Weights of a small GPT-style language model, trained from scratch on English Wikipedia: a variant of Muon for these matrices.
MLP neurons of a small language model. Each row is named by its layer, matrix (gate and up: input weights; down: output weights) and neuron, and shows model dimensions 0-191. Each number is 500 + 25 x the weight over its row's rms, rounded and kept within 0 to 999. Numbers have three digits each. A neuron's up and down rows have the sign that makes its largest values positive.
Before each neuron's rows, "fires on" lists the tokens most often at its 100 highest values on Wikipedia text that the model never trained on.

fires on: "al", "ian", "u", "or", "ary"
L3.gate483:515501497526492492502510507515527481521507514468555535500513497512507504506540529516488525518533521525471489529499516496506491516517537523455487507510498516481517498498478490472457507509516574506494512512506515483528500490464503493511459509539519514520457484486542474488481500520522458513444501510486477454480446520482473435507507479478482475489545501562504472527527501524484495493481502549458532496490488506493543469530494514510515492493523487546525512518512506513453490501496511514515506527450511482564531496549491535500534474556522508500501494546509522493451522565499468480
L3.up483:488479510467528508479506466480523499475532480481575521522560474495518461483523482485482487487484474546485534522520553527491486512463495512500484532569503495503490527524483461490511535457528534507469448504551552457483540490488484493491520518487511481523520511507497487493504527504523492511507500455541499515530489505522519474498497498505515516492516461482491511465535493508496481450470505473475550501485531550508447488493524489503459484489519485469508470508485526491485518477508530502464510495462462477520527483497452485515468478534491502502527540543517512482532496485502510541
L3.down483:516477517517480494536467434497508482516515486471508527427512498526501503468488529477488508518490487490523501531498472487465497492508467483489506493520486511500479517532500501505464531505510490497577444542516471468521517514467506526477493562499501540503417537478500479531458534499480498502498487505458535515486509502525470524478531545516480530519470507499468533540490502489507506511433454513499505464485473512491517492494482482503518478475491483513494531511497537480500477486515552511528521484506473497570510493470477505489533481508535490525485525507505530538460524510495499520

fires on: " high", "her", "os", " High", "igh", "oc"
L3.gate251:504491483510517521489491521509508489537477489486519526538528528482518491549522561528464482491498486566457511555464503530522477494511498511519466510514539517487479484529530498515503503509496491497447491494476506542439473510561450520493491454567499503489530515544492484471496513493531535506537468502476485507541508534524496459491495460507475478471491489491472469477527513495479496514477505481536526495519520508525463479506507463499492512507453511494484529531503538438550491524496481539512517504507521497482515466513489514475530490475488497544504487491501465487505530482456522478
L3.up251:547543481499475491513479506495488495492519532489476514513533522533465461486526479481533511503524478496501489508483482472506476477503477514506496492468526505506512497554472531556501522465493479511470484481478482504480486501491500485530502505473543508513530487527516505456525475469574532539532514486467468516507509513486496460470484466519569531511503530502524489504472492500461514476525526510508532524477474455490516469485510509499544515568505470509478510489546498495511472500503519466520425526497478510503549534516483482445490465458469487490490482513483541515493508472508475542
L3.down251:486547478469475512528487538502484517494504491515490458499494515515500458481534522485520507465450500515551483481476472492522480435495504502515489499470489494491478482495473514531484528517495539502515434468486506543476484478497471537543471525501506517510527461483505545465474535506508563540491506519463461495556499519498503448439498485508489516458487524496495530461486511506487458518521519521500486506458512539511526506480491498532509513515485496478447506468556529545546498509513512510502514483512494506482522517497508482529534455487486486514547504455510521482488519474489505487

fires on: "it", "ly", "iz", "y", " us"
L3.gate236:499502541512510497509541477482539510488513499496495491530465511483507531500537475463460464524485540487502484515474538491552496519487480482489493493472466502510504481523470542586465500453535481506523471510494469503452485462509499526492484515468502462509484466472494534515466478485440530515517520464506512486506465463497535513503484497498474503483448465503510494480487484491441509487471495493492522506532515482484545552520491482488520456499538511504492497477483506522490493523539461541460546506465498508468491546479487517486479544494495511530455470493482508495453494498521516520
L3.up236:531523513504498518543522510487490485544478499462406475510464532482520484469475501495484520511517531521538504461506459490499451491495487482497472478459520512492498517531478494483527524479467458488508532523467527466523522487537551489504483443491554519475509515467483508484485479537485471497512486479486467522489487513495532472477514499491513498477517511551531503495504487525535534521458491515503522494492528512487528561486457485532472478498515503519516500486524548452516485473475516477517496471499494494508494520469539501486492536501540506550494468448541472504517501493478528494
L3.down236:489488479469467528514494498506521534450470573547490521460520503509467511504514509499491495505488485492496474532502491511454526555475453464519480474485495486499511521522499492476508522489453526486515502472479497522531473496468476537504520538503451545456486529517508462513473523484495487493477467504487481466546480489501493505511531512550493515506487501483503477544541488497491517472466521541511522528513491480501508495540514519509509536515507528471434506500538512516508513510459500515524459467504521531491560483494542509424515498516468518477501536520515543534493495500485528494

fires on: "k", " Ne", " Az", "ad", " ne"
L3.gate223:509497519454540446496522478530492524488505463469486525536485487492496485521554501511455466545509516543507507500472461496506486487488487478513467540500497510531486491536567507502488496519500478514487467456487467484453515522470434492458511472527533482498513463490512475480510498469523519491543555532511546478498532508485485530476460519514471486530463487467533536485522521503486513534529528510529483502502484538514496495463492531456517481458481499459518454482501485489481485530527488508474446458503486491500497485513472507512459502473511496476503531502490507465516515497519530481
L3.up223:468515513520497509486492526506457526506550473477512477522493449518511524508541541490486476519525504493456514471517503530511488473471492532533499503505537501511515493513511491502527511515494497503508429486490490490453510521502470566493522539530501527497478500498455508454464449497493485511505531518499506456498461499493463510466467480530550494561477533550519560503494491526496546528516486544466494496536542547456480509535469511473504493499516487471495502498475527533491519544490478509463476511537532515500524502536465503504494545505513502466487492519528499502517491497476519500
L3.down223:570510514473524516514512503531500514560529496528518537536492520502496540507506508493497480501486552503511462478516537483455534510486518514517509507530486455486512468492493466504522527521503489511518479463462518504521479463457518565505489523515494491479463522469529496514469508493475513518529527466479531493494441526490497482462511471548516471540494505547492465482510495431461488524483490553465521513505489518539495519480500552511501511469515548496505491492488505524458512461503541467523503504523486489524485483487497464519475549516522530520492485507505479506517485508517545506

fires on: " (", ")", " disc", " "
L3.gate138:519489511530521502489500449510514473498515505497499489503505498491493510517462506488511500526494560504489556528499505504512489552540471491505528527501502450522530531511511525458510508513518501524472478510521495537489474421550473519540507532479484493494504484486520497527505490478465498534490499494538532525507497516512492458488458486496502500503532503470510474495468505475556525476505453503528517522491511495527529523501498514537498491488518529446519433517511491522500466514533541498514490443452510509478510517464496529521485497529525539483492455490470464514543544534531560486
L3.up138:480492461563560506520533543479515502496508490498505474514464459516504510508506492493516525473493561452468476535488496478532487484534510511507532513470497505524514521476506531502467542490486527496525528457472481511536435488494504515491494479505451508513509507524485504539504477500522461515505532510511479502455516494514487546518464519438444503513491486470499489493502493481528518480440517499543530518511489504491481477484465495497498489486522500452543490529507532501538478511493567505461460478485464474518499539519504523497465494533519485504521474477528500493550498488475505524
L3.down138:528491489487499508488530482503548509457510492506535470491520453449521495506525530460489503505507529488519434548488491472515484507466508473463501514525512463559472495470502552481485496460518457492463449516504502510519482482524502506500506508509519497528498483508488479474496517509500521559515515499504535504511506478476479471480475531465458483570472525502520463511498486497505509512482474481509502468499524532519506464460507497523516449489488524509492534512487513546462487471490476529489450474478486479468500507486513536473475494562514549460530508532520481473479518486514502543

fires on: "c", " of", "ric", " from", "asc"
L3.gate156:492476534489523545519485531508469513488434501468479515460528493522465509491496488483448534504501494468489513466481476501484531510495466518487478502467472489532483527507481531480497487496501512530521501503468475515495505499498515510456494539475490512500486480465497489522442453476524484447471497534463492552529505473490508504503495511490508481494492485523506494460468429485549483516515490502543513472515494515463514468469530522496464506466501507497503478480567514509540508471455533493489505477499468565528494529464494497490535502539489526510534514531429501492483532489502501485
L3.up156:543516477478528498488526488537512473486499506492469535516541499455502545512486507470489516501485509525488491513514482508512452512500498494504509485495522525516521489513475506551538485504502484516514506464509523550501539554468484478468528509516505514506501490498498489508452462463489502465520466491477454525498503467485460511531511512550498470510450531497468495504450420500533489527481532496527502488503499480526491485510493467480472476447520500533479505428497476557499503491519508513481533512506536523520500531497487505533539509494543515511536553511493486548561500512520502491
L3.down156:480488492500488463505517548507492505554484534500526526483525461494499484459477564524486452528504501523509499461494485547522485454512500519525475519534490486535507502552473510506496520557478523515497495485520508477517521563476491474542471513489515536529521536494509491516491475460500494559470514478505512494484479546505494526496487430493493499478508521533508541481486479491484506500491487517522485460462503482478516522501472481531499522525506474513516536489506491523503475512493552483517515460552541484490470534462540476543493474524499530475509535480507505498484549524511470517

fires on: " se", " Pre", " pre", " r", " view", "uc"
L3.gate59:524532485531491550489488498526557518528506508521495517491493461501464511544572490496489490523456523493468503473505491550484489470483543514439526549478507491524495503529493517455496465515515445528506540507464480498480496559478511535484467512530515505463503506511464526487509509475503470466483502451520522495512503500509529526492504500490477555498523497478501522474536492546533481509489519509509530470529476476483497520487512523534506471477506511506532495495510536534491489488475558500523482460512490501531504444509522539501480472511525510538474477484472536471503519478506478527
L3.up59:527475506470457524499481473539510552495490451527490511519456516520470532492535528432459483500455535477502539501452502476483525458491515498481458476503508477509470509503483472522508485513503529487496522508487496505460479499492499497485498505493492469513518482492469458448543538499521494492529527518533543494479515472496521505493445536517466504481505513509523503491491491489511429529484520539456491510491513506524535444541498477501501497497493504471465453467537513515500493511493480487487479505433493447476505518505465489506503510525491543521455486524474480459503489492518486485
L3.down59:468560459468499498507530516463486512532568488490484528562450509475547519474471502471467496466502481470517476511492480515537550525522499508529486493439493506477451492496496492479515497510533470541495513483447486487501522505500481550509492478491502507497550496510484489518492533501491524495490507480498512546473494519519500485481525519471486500506512549565504527474522500540547520481540499513483545498492494537534477509525540499505488505529527484539531505503498508513479476485469507513522477507517462496458529509447545501519464464512489510505494482499538497481515490479492490538

fires on: " this", " same", " that", " This", "am"
L3.gate89:490495468487503477485449498471539466500501498480483488487517491494523471459504494469503488510482512517504514514458547516486479502523517485497480486482533497509472466491534504447474496566491507508515505488510511508525501491443544517509496526492495517490524496567453480539506474566502547451485494511523523461474518528521480511470473566491486493472497446561486508489529490496546493515514441516512492499481508544474507517490477495467536460480568501507468490479480488483507509554499507477513467524479503448463483482518512529522476517493483473507515485506501514498521490504496501498
L3.up89:508506502540484490518524531518504501531491490512527552485511511501510521504495449524523485521539509534502527521515498515509516471538452496497467513496531522479508504492508488484478513513477535562495476447473456515531489523483487492521456494473518494510447494503481480521495501479439495510500526513470471499530569500531528514455494477490488476508527506512443474474439492463454537478478530483515552500480481502488484529499490536462479537485532502523497477497508479506511543482487513506509518501510569466462511484493512481484546504506475541477507516517455485504484495460485533480
L3.down89:495517480491517480501499469521479472461518508491476501505507491505503496488482490521493508523517470503480502478538507510503534526537474497455491557490510476468481475515505508542485505543524487439517535518457509499461539504532503437516462557520497511495531534498504492476485534482496451468490467506514506516473496489486530452578538450481538552534527510548501477448519519491508510506489467472521471468534499517489504515474498469523522530501466477476494499512465517531492529525522476484499498496501512483516483536478512479498500504493471531492441496481548471524483517525493461493

fires on: " hig", "r", "most", " very", " most", "ains"
L3.gate39:493480496478491509498519515479497473461511493516512531496524493508493495506531513508475527534545464503459512466510476555567502463485508477486513500449511501527526493509498490517537500493474483508498494502479480462467488479566506451509511523522525491480476469484507497493522499538464513469494529475500519559523485518471531474493494480544500549529499497505539523465503531482493437516425523497529494452498482488540466514513514474476500475483493538478511472461525516513505540464545511541473451502515503512513466492510520448506516522510542488500495475519514528516502494487531472520
L3.up39:519524510494489478516465498501524486501496445541467488481429507511458527505493561470528527506495488498494533520470497497478547437440479530494484476506520479498537472482528500465462537485479521473491504542457516500470512485516476485456510546526495519505454485513486500500520503529512523489486501476483475530473483531524460486479561507462493490470483516509492510487483526489531525499473520492497530445470520503527521519516493512498491539479488527494486464509496523476516528527482514514528528484473533485514503505506454539560536498516498474493491515475493484458461502458496478495
L3.down39:483526470494491507504493543510527494559510482530496507497506535468497501497467494494506498463524509515459497517504504495520530516506469493482519493519484447450475455493487545493489471487506506468514503486503540457484436494496478534523508560499504506489454529494480493463503475501496478524489530529532499450507519507510512451561492497512466459486495506487446498503517538524514522498468479480509490491510504465547528554509544529536504519487480476492501489519506481486555492504494484448525463501486507441540465508497508521502470502508527481516492512485488532453472537443501524489

fires on: "c", " inc", "inc", " disc", "ir", "isc"
L3.gate146:461532442508503489493503542491471511495477498507490513534522481542493456494513475529490495502484531553526479484531566458496495535448463469456481484499463470494540485524516509508486529508519495495497463502521497499526518523520513506498561499505477498525501533527496475460526473492459514491500506530461477464505546533505496510503472484546518505552492480485478506510494469491508468510510476495519484506471525519481504482517485494523486498461499473556460492520482478497485495496537461530503526463485486515509531506532505476522469528509496539488485493542453466453478498545470539460
L3.up146:512485461503483507496500513486485532511483524525492500548525482476519524488543480529497512514474557526523531509476532470472494495472447451484524496515503472548518465538541473498474524498486488506521516468499527522523527480525457463496524520473514528538440498510440495482474510491464474517499537509492492480459510528505493463518521516516458519529502489468487452469519532546525514473503504494508499456499526516530438487520527497509485483463470473502520479482521497504461488490455454517532516480491485526477484511522487460501486478505498508466487544528491537513530498495467464501
L3.down146:455548519484487489487521533487459462532471474526510539512526523460479523479493467500521495479490539507504497501525514451494499506480522488461481510496517478507497452503501519543487517521531512504484510501448535484488455475495485490559472503488476489508495520511491517510480509527561490535510521491489512461523509504460481540574476530497484502496484542511518492463550547478520444471469465543487477485514527559458464463472519500500498488471490480522485473491525504501538468507506479503526533490462508474541487508518490511514470481483506472477468522479492514515507530517497498476

fires on: "ass", "qu", "able", "c", "leg"
L3.gate134:504516505450469517469524506479510468488521494470504488469486500513494520534512481529488511537522560515481493499507481503502484501480497476477491500472478543473460491485440491456557471508511476477528504484497488550470558548552519513479527485515495486515529479511505466480527464446511478523458479550502521522494505515530479538540519481477547477520506498454536522477478533450537500524517531512511498515539482523488494478513502510523488474510489508469508507514524537518503510488479511510507475546460525509526459554516501487534535539463536514467500513489503500511510500502478491526
L3.up134:493542514432526498471520544501492484521548501487519499492485473530498478464527488487461515454519492512475508469548505524500471501499514510473520476490521485482427473486500506510517452465469450506514467478542516503511506504559531463464511524483487523500491519477541491482529491478494459484473485517492513537484510498508504475513472485511511524452491492453585488531527504465504485465482501515497463456496519520450522528515527495530479483522521505531491486530504472514498497465519481483529530543529546527474464499473495497526491502518499496489496492473504533499489472536502486519
L3.down134:538541483496505486487524483514478509497493478499453533485444481521499526489492511495492508480546516482523501455526490524488458528526536513500481525504479480541530515514506519522526507467472497473479460493538478499511509511475489466504472467471460479498509513494495457523507528532517532495463512505466481495522482521526476512519449483490446534518505533457473536518516517504512511483504483544541553521494505497511517501553470510487437465436511471525449499520504526492524485536503488509509456523497561505504489494524520448473495500476531483504533519468486552518513499487508510514

fires on: "c", " Mc", "."
L3.gate349:514522489483503515539465555492475483508495516482489562500502490489508490518478444521494509503475481480507515492477479506463532515525498549453495511512513505484516485518460454541488514517513436493474469481468533484511478555570507487462539505485535503501527519469488495490492466473543480477513545508457458509505492496537529547501503498538480546510493497449471536476493484510527477489496473553485496527495483447508537507516469502501512472442525514479490505514503519538485540446493474499525477498496521515531494511474496489505508474514482496536497494477466517501502516477514477499
L3.up349:480543503510517491506471518516441484468489488485474477538454527456460499517492506469482482452499530531469475513473492516499487517480498485501492499546485510521499483542512519524470530489525523512498531459458480487475506483475539527516503515515515477483491490466515486483484434507522500525542553497497462536481510461509515490497575538477532497530479496473507461494527485539527486487480498511509489478441513483501516507498479486464511457532450503487530535526484513493505508459465501519460517491483510501460459477475525503496477488483512492486508570503493466476472499470524476492
L3.down349:481503472494496503481526474537485496552515486534460513477531450487539487515476482511478518487503483517503507515518514521491502522504508529473486500525507459529487477465508536510488498494471548490492537481497543507459515502499526537518504454446497535480469469500523476475509501546553535496493498484475496515511509508492445563512468496532517463504474541492545472517482514528505478521519523558491510489462506479511457520478463493450443494494494497509515513517466528454463491510477482552492452499515525498515501509537482458474556512481508463539513510490515505510503486503513479518

fires on: ".", ",", " of", ":", "ark"
L3.gate308:475490495487498494493513471472512510459492483491511502517514526516509553469508490515484492459493483534469462510480470489527505471477477472520510484490489528495510497480528518530482531497470566459466515500510487555523480471466504505514483519514482535477516485521547477507475478555534528508451480515529520459485504509526528493496537488501503457555501463520509477532458484510565495528493521492475543512466507519448510517508504540469501554526505495525481564482525486510504539496512486523462513472522506531506483507486510437506497486501515463494498503497539492492484516510523484439
L3.up308:518505457518480484497523429460476564499490493487527494498547507547552495493538496477486466420502542522542510515466485443484513484527475504465521497510476512507487465507502507466484476477527513505525511459491516489493498517481471508488499492499489565521529534468504466470475515484458514489511505504486494507532505490500523519483507496520536449480463458548501477458502490503544498527498457514475518498457545522490468471510491497501532478481510497491479459483515520493471512523496548482487497507507481462519512492474500512500531477515493504464505497495438530528498485477494475489
L3.down308:501540529462501486511502466489493533471460495519497527485544521515512503550486418495501459480496504507541480484491494460495483513511495524515517502475487449472548506492495496552489456534511522482473489518484487516492505486498497476513506524505484532517471537523509461502528542498488518476462496489447509464520536501501503502498520480504489494582530538528482492497479477512512552460470504499494489503555511473510492479508513480504475496483515474550474521496517495490489524508519502504490495463484512510516482530515524474561500501506544456487443519510529504491512560458508540467

fires on: "s", "es", "up", "amp"
L3.gate35:494514460525531497514526498505494457461502494507524544506480524527526514490413513470512539511504503482468500471533532484476504473537493504527490488480492493510523527506486518501483527483493486521482473476494523504496491486548487501503529476521503492502465494519519535507462516514477492501469524489482477509516528488446490506482484477467519481508518520497494511484533431480502479498472527494543492543463504465514488503494500489467471483505475554497475466532510495462495483490487472532479506496519522494441518454504501511515555499529440525462508461519481559513477493490585525468
L3.up35:502485512551497482496456464504533517536525467462519491522537536525507458506495501534496496499490484465519499516544531515515523478517518509488520511552521508535528535485500531473488515519517477551498517489465503485488492510499498522487497497493474504500522501473456521529442498462520512533481498526471499513537517478460482473461508469488479549509485490546485485524502514491481497535504503492534445468484540539467536471485507481494550528482478524499442487553455532502516521499540545493493540503470487493508479508486492482487513497474475489508510458484453451532465515484507464514
L3.down35:479495544487496518473527512505513509492507463483482506442519553468524476526557530468521536445475487510487473485522479494501526532493525521494521518474506473457517487481497496512502546494501492509475492511514495526492443476514521450511509503517494536483526493527527484550515521539500506522493490496499483544515474548516483517557477480478510492532530521533467502442566464507516502494505513515488523507521502460486487469519519485539475521463471521516505497518511524493460499482462549481525521534468490490527513489539496505550531472512516478549546492493466496510498466487498518499

fires on: "al", "y", "ree", "ty", "u", "ly"
L3.gate195:453539524545456515458513482506488499437504515511529552509536474469522456513526531500504512451501492518487516548485515529484489476493530475467505505502486514523516504526470515499501469506527556534447467485490494535489480538514477478534531498538487550512463478474473479464482498487500489525481503499498492487484482498516481550523502504524499521486499478493527535485518481441507509495457520486461509429505456506503495535501505495487474487497462528496509507499493511523505506500524517493510473483485491458477508489501484521477516493562499496478485507492512507484549488520587483472
L3.up195:497542491491483491473488477539488443458496533490527496520528518548527505525503512492516509497491541478470563534479519527477467491533518549519454489504484496492462453496515530489517459486502546498512440464490512499505547523504515470519489492498528545525496486478487540472495513464500479497517540559504491525460518488510537492492522501520505509497485513509541471500517471461523493520475454446530522477483488505478513472537499517449483552495478452513476474472494516475485502530531548477523476491519487466490472499489481509505514489492486508524486483489511475482549500479515526489
L3.down195:509476497515473511521492520520545522533480537491533471455452500506505470524524508513464502460521477525515523506515448475495483526514475543482495477557499514530516503523468546494467516476494495442545477522508487507473515480527499501513514500483497524510503485488492505517533502526450523502495510488513480493560511525490508498516572491482461459469499473498532453513499541512499516523525489483479513515489523492503500499487515485498481490505508469500474434487512530510477531533481519508484489564495502480496518494506476522504499499495468507521541481467508511531422504446539454547

fires on: "h", "end", "qu", "e", "iv", "c"
L3.gate9:466506499490515491491513522524475520475517519496493500492536494499472534498492529479542506474498507485523512506461511513517447531523519499538489513474494493531499471482484535489507514493497506511512553466490494556505525513509502508463473472469531514497490478494466525484559479514557552441490502484487514520499511500485467542519519517431516474499505499538523490516446529517526485503562478490458483442525507451486438473505492489543497450499516473502474492526542492482516515515475518507502476490458523509543475523512467535481480470486496520493501503508473490555482534519495511496
L3.up9:445456494465492478495549504486543495474489491464521512510519471475530515457514493517545494497516459512477509490534529520466519503539505506484488535518537524549487508511499523531562506506522495467477494470482475567464484488495489479502495445461502500528511491500472499494514513512527558506529554492490470491558460454466517533511482488504521522492554505505498500517507468481512490519522519509485418499503512472466506501488488491441496538479509508515488492516504513496524501520534483495487523487487487516496525519466536501517482477526496537490511519455502450502501490538498475522
L3.down9:518483512507478496538466473478513437496456529476507554507478501577490476518511491545477511494513521499545519537508485524481501520534507479478495520502500465486523501516515470480486519477478467518487452489519512528514511502514473502438520481487510489523513461489496511502444497452473450524471458534474508430501435530548522521515496491514531503503484542445497516489513495524470496484480507517512489493521454529492524477502525512490494508470489463462521510482492482515480501521552512481505494532491504501474531450468517489492528539493475486475514519486506529497490511476477488535

fires on: " Sw", ".", ":", " sw", "ore", "F"
L3.gate263:516518503528500473502516488473474495518503462537494501435496494502546457523501523494500495476545478582550491527492502511519505495520471510496529456509538473502462481518486534519436484468512514519465504544545497519481524509457509484492447450494497508496485551491487507520546484523462485549489543492495498518494468455505488496513473513510491475508500471502510516503515504549535453474485524471481528510528494505511503470496505484492486517495499480488500508491521540552476463525528475507494480491568463485480512489462477507552521512498491503501496496504506496543505491515445507497
L3.up263:486537457504508480503536541489482505497495466502483522476543496508497505486515496508478512476492469467539525500534457492479503496518428485508472504512449498510499483468505521482484502510461508511550510521497504528527514487501508531500503477534553532480531538518522566484536519514474518484508473518510474524527494511476461538475555492489542513530507518551542500521529470512503437509504517507530469507470503484451507472474509501452506470502478480503515504477506526488500521514450484552478474487527486493482499486502468461508481498519493474511529534476506516562488510553532482498
L3.down263:495533486486518515524528477468518511473474494496511509523510529436510469534494489538495471437513505473517551479492467502474501499495537501439489531520505481492549476499560480476500529546467530470495475500498510539531503465520494529483517531483518541511494497495495521488472505505518522499487492498536461452504521471455512518498509568497512520505460491524535488508517488508458545517502520501505540486543501464467535513554510457509470525494543499510482481516515463511504491521476504462442458512497491482491462491499526467509522486511518509520479501497511521514476483463538511498

fires on: " and", " or", "ic", " per", "ography", " Sc"
L3.gate255:503519479483535492472449468480488533486481500508501482542485491485495506478510486488506509495500485534495482516468488486518456525534535523483481472527456534543450447506516539509440514517502487527511536536480454454536514498513517486504498511442481532475543501508479504513464463515506499492537477498494515473529536498565509495498511526461512490557486512493494486493540520502484531455521531493528501516503476468492507487519467479494501470505526471522511534481469540505481474500503533511447497426510503522474484539509550492536518537489493489525483509471484502473508486478495477499
L3.up255:531508503495514471485527496538477515522481538517511484507522495508472494535501507512484518527517465423521490493501488576498556484472484494511487517508528503480514485514488487493527466486483509526469519492483474487450529506499509516526513455489519504461490508429469503518475507481502483452498515526488473459521499466519522539437501444494516499509524497479454493494495509466496511446457493469513493502502498507511495490538541533503458522503485428504486536494482499469515471526490452474455486517491486527476481504476478470528480500467490492522520530517534459490498493529500479463
L3.down255:510493489479521499467520509504567505505477516494480526571469520517508519494506533537527488479530534493568508500487502508504511463530479521514484501488481531494468487511519531509533535528502545532505507436489523537515508504492506479484506522516518501507485552477487486456553510497531498503488436518525495476464519502477488542495475532480510490502541502521488485440512508522474533494500511552497517476513503505515471503485516521524457491488459519500527508520491471506477516481493424482538561539483477506539525494492483505528503499519514499499516478525526507545538484521512459514

fires on: "s", "ay", " out", "ays", " is", "es"
L3.gate323:477539501514511479485508505528437483516531487522528508510503508529505465502512560449500520494476487546509473500520513500488485521512479488535521454481521439473485503558498495489462533513507519491480526501528473529486511516490448493501494464508484544478449498484503503480478480531537499512515517498478503479517515518456464441520460507524512498491528517503459504532522491501495494527505470517519538524494518476576527469518543519477480535507543509494456540480512504561523511485496501513495510507507513542462465461544495495500511482499500537478506454515491516501516513505543521488
L3.up323:487530493517482510484486502525510540512502483493528499492492481498521482491490534487487509484465514537534442536497564483508471513477547507452527456439504475479511473522491495511472485500504437500511486510519514509466529510470509513518464492468490505532475453518502474507455504447506467540513512483504491480501552505500493471494484538487509516474505491490485504511486503532508514500509508517516514498481514516530549429514487481475524526475565528536503490463488484496534496517513494519522510496507494506492525498508512496495529548493496483532488466517473547421515472460553535527
L3.down323:480470545480488489496534514537472491499516498472511506516478517502492555535493484504508496483480498527519513513530496509457482466512475530516495491456490498496423504531540501484495521484502517485522526495487454507530550494458462487535505495466449489520474503527505524500495437456522532510497507497468521501531506517504495472525460490463523514521466539467500546479501519499504502537474512510480488522509515503548525489503455495469502459518513501512485540486475465528525500478515461512477563493491490502509472484496485452550486459558483494464494526498521463540487502533488488529

fires on: "if", "ac", "om", "im", " Mount"
L3.gate452:530486517472502497561478501515515506492484475534506493494533519495480491463488525508484521483511502455505534528470489498520506469483449529505484492509517486514488553480480477485487477545514513529474524492541515478519477553519505507451464513512503499503455519532490472509481440487464502509465497506488537536533541477544488552550459515482464567499515484501544443445503515507491514517474483494483463487488510500504452485533470490516471472494507519518456520487509477494504512505444512473503447476460481521457519510496481512492479490485505513488522502504496509491531502488473452488
L3.up452:519520465475488506524499532499499515503524514476500490477530549524544455480512498496523514508514507485523474459513484477520478507472468524479514462553487474491507496503496517515541516526495501456509480481516539448471454522461499540517525506519502501500471503483491474508495485479491530500449522453556500534498510504525522504511467494538490480526491487519479485469508488497475490503494491520481525538484497483482483468489432514483513471479526469495480527533530505463466522471541475487429528466494467542477507561497512479534510521496532516512497527511468524493457495496483433529
L3.down452:467483471509471479505506521506484496532475560515499531536490506533503509462481432484522499483512480521495531470528500519491487502513496468476541525511509508506553503499541508472523528500462466503510525452490546511511452474467515530474466496487504478479430535525496466519462454533493507554501495483463493483513493475500523464515511512475521593505479497490485492485528445473497477528483496526479481530476519507512476472493492494488499485482517517509509523530499479467514498515471505457505531526515537541482530479467492485502518523486530492483523512474504501524461497516541513535

fires on: "ab", "iz", "ind", " that"
L3.gate312:476497491524482476509510563485506540509502514508506522523496516471535515488479519534518472502462512503491513561487515476511463481526489501500474467486536493484544488524494500476505517504482493510470517469500490447503494530514494511466451469505508557496456559486447496468464507493524515529482500554505494496497540476524465485473500468492502456497518480524550493522457523525466455494474536482498510514526518496499521455500528519526587492478497480532461495476483460514498518501505490507472467482484491505508495456476530488504524506489477492495512512484485516440495509523503475440
L3.up312:505494479541505529521491500485528474480495482478517527507490512513510495490582557524468482517482500507512512466508490487532485516487485510498520514485537532487517494488514534505538506541528517530541475485523497488459488493505497501484550501486494513506493534505500529503548523496453535544485501503529497458479492507464495519507474528569493503516457478511512524499515492470450507540472482532542519516486446510514516568503504504521472486499510522469490554506473529523485539489486473517494478517503493501497538493510455486462521527508462525491486533475455537484483445525500539538
L3.down312:486533486499532543492497482499530488474518527524524513513504511490463510510477544527555498494469471500502511494486489533509535499503500479463495527493498537480540493499499530504540495539473499514503496497500526512520490496468494488474525507459553508531516558479520482477505524475466493525440494523475524508492490509507488539491470489561496488500504483527497535466528470501496457484515527471574437473458461513487504504539504548531497527505491487460491523568514482508451508465486476507483462530495475441512508514482471493454477478491500518496500499468550507467498509504497512497

fires on: "iss", "ri", "om", "im"
L3.gate175:475518495527454532520483493526524523482514504494462486511498533513523525487505514489476519501531529493500499450563512485541538512477459511512518483522513466482468480523428527419496491521476488532498500479500543519519501484529533514520476501515512513474498467463513509535507521483470503510497526493540504482522523479506464513508491492499456469443495536472501460561491502539467497514512537502513496472519458444493489495491466524513487482525506483496553484526538526495488499514488478488497503519512517507500533509509509530547534505524481513521484522469551500491487467564475487503
L3.up175:482535492509484470454508476490453464524522545496516509499503488494558473524494477502474497490475476495514499481487504461525484506513531496489550488511523486463487493524532509507519483464443490498506516512497549461523504554469515510483531484528487470450520514515462482517488478452486434499509496441440519515492456513501496477524515574503467496471512490510518457514490530529504482527521467496471502570543514487509521481490476481506518501520547492467495492475477473494504527498491477501508483526509499495511513510523531454522464478523516501476517510536495525520476522526461504490
L3.down175:464488461484475518482531533498501506454496527490505505479530451525515479492537514504506537529495489491476472522499484476493495514510469478513483507504514486513535506506521481481487505549452458504473509456508506511500458486504518506497477493445516544511510510512508494541478567497478508518509522466466514488508503514495535476533484436482459525513487497526529510476494467513542494493511514535455531475537481473544529494534488522553510517520545484515499464514497488464530474496495525498498505538464547497459483491517563491510553520492472492456553549521505517510484490488516495510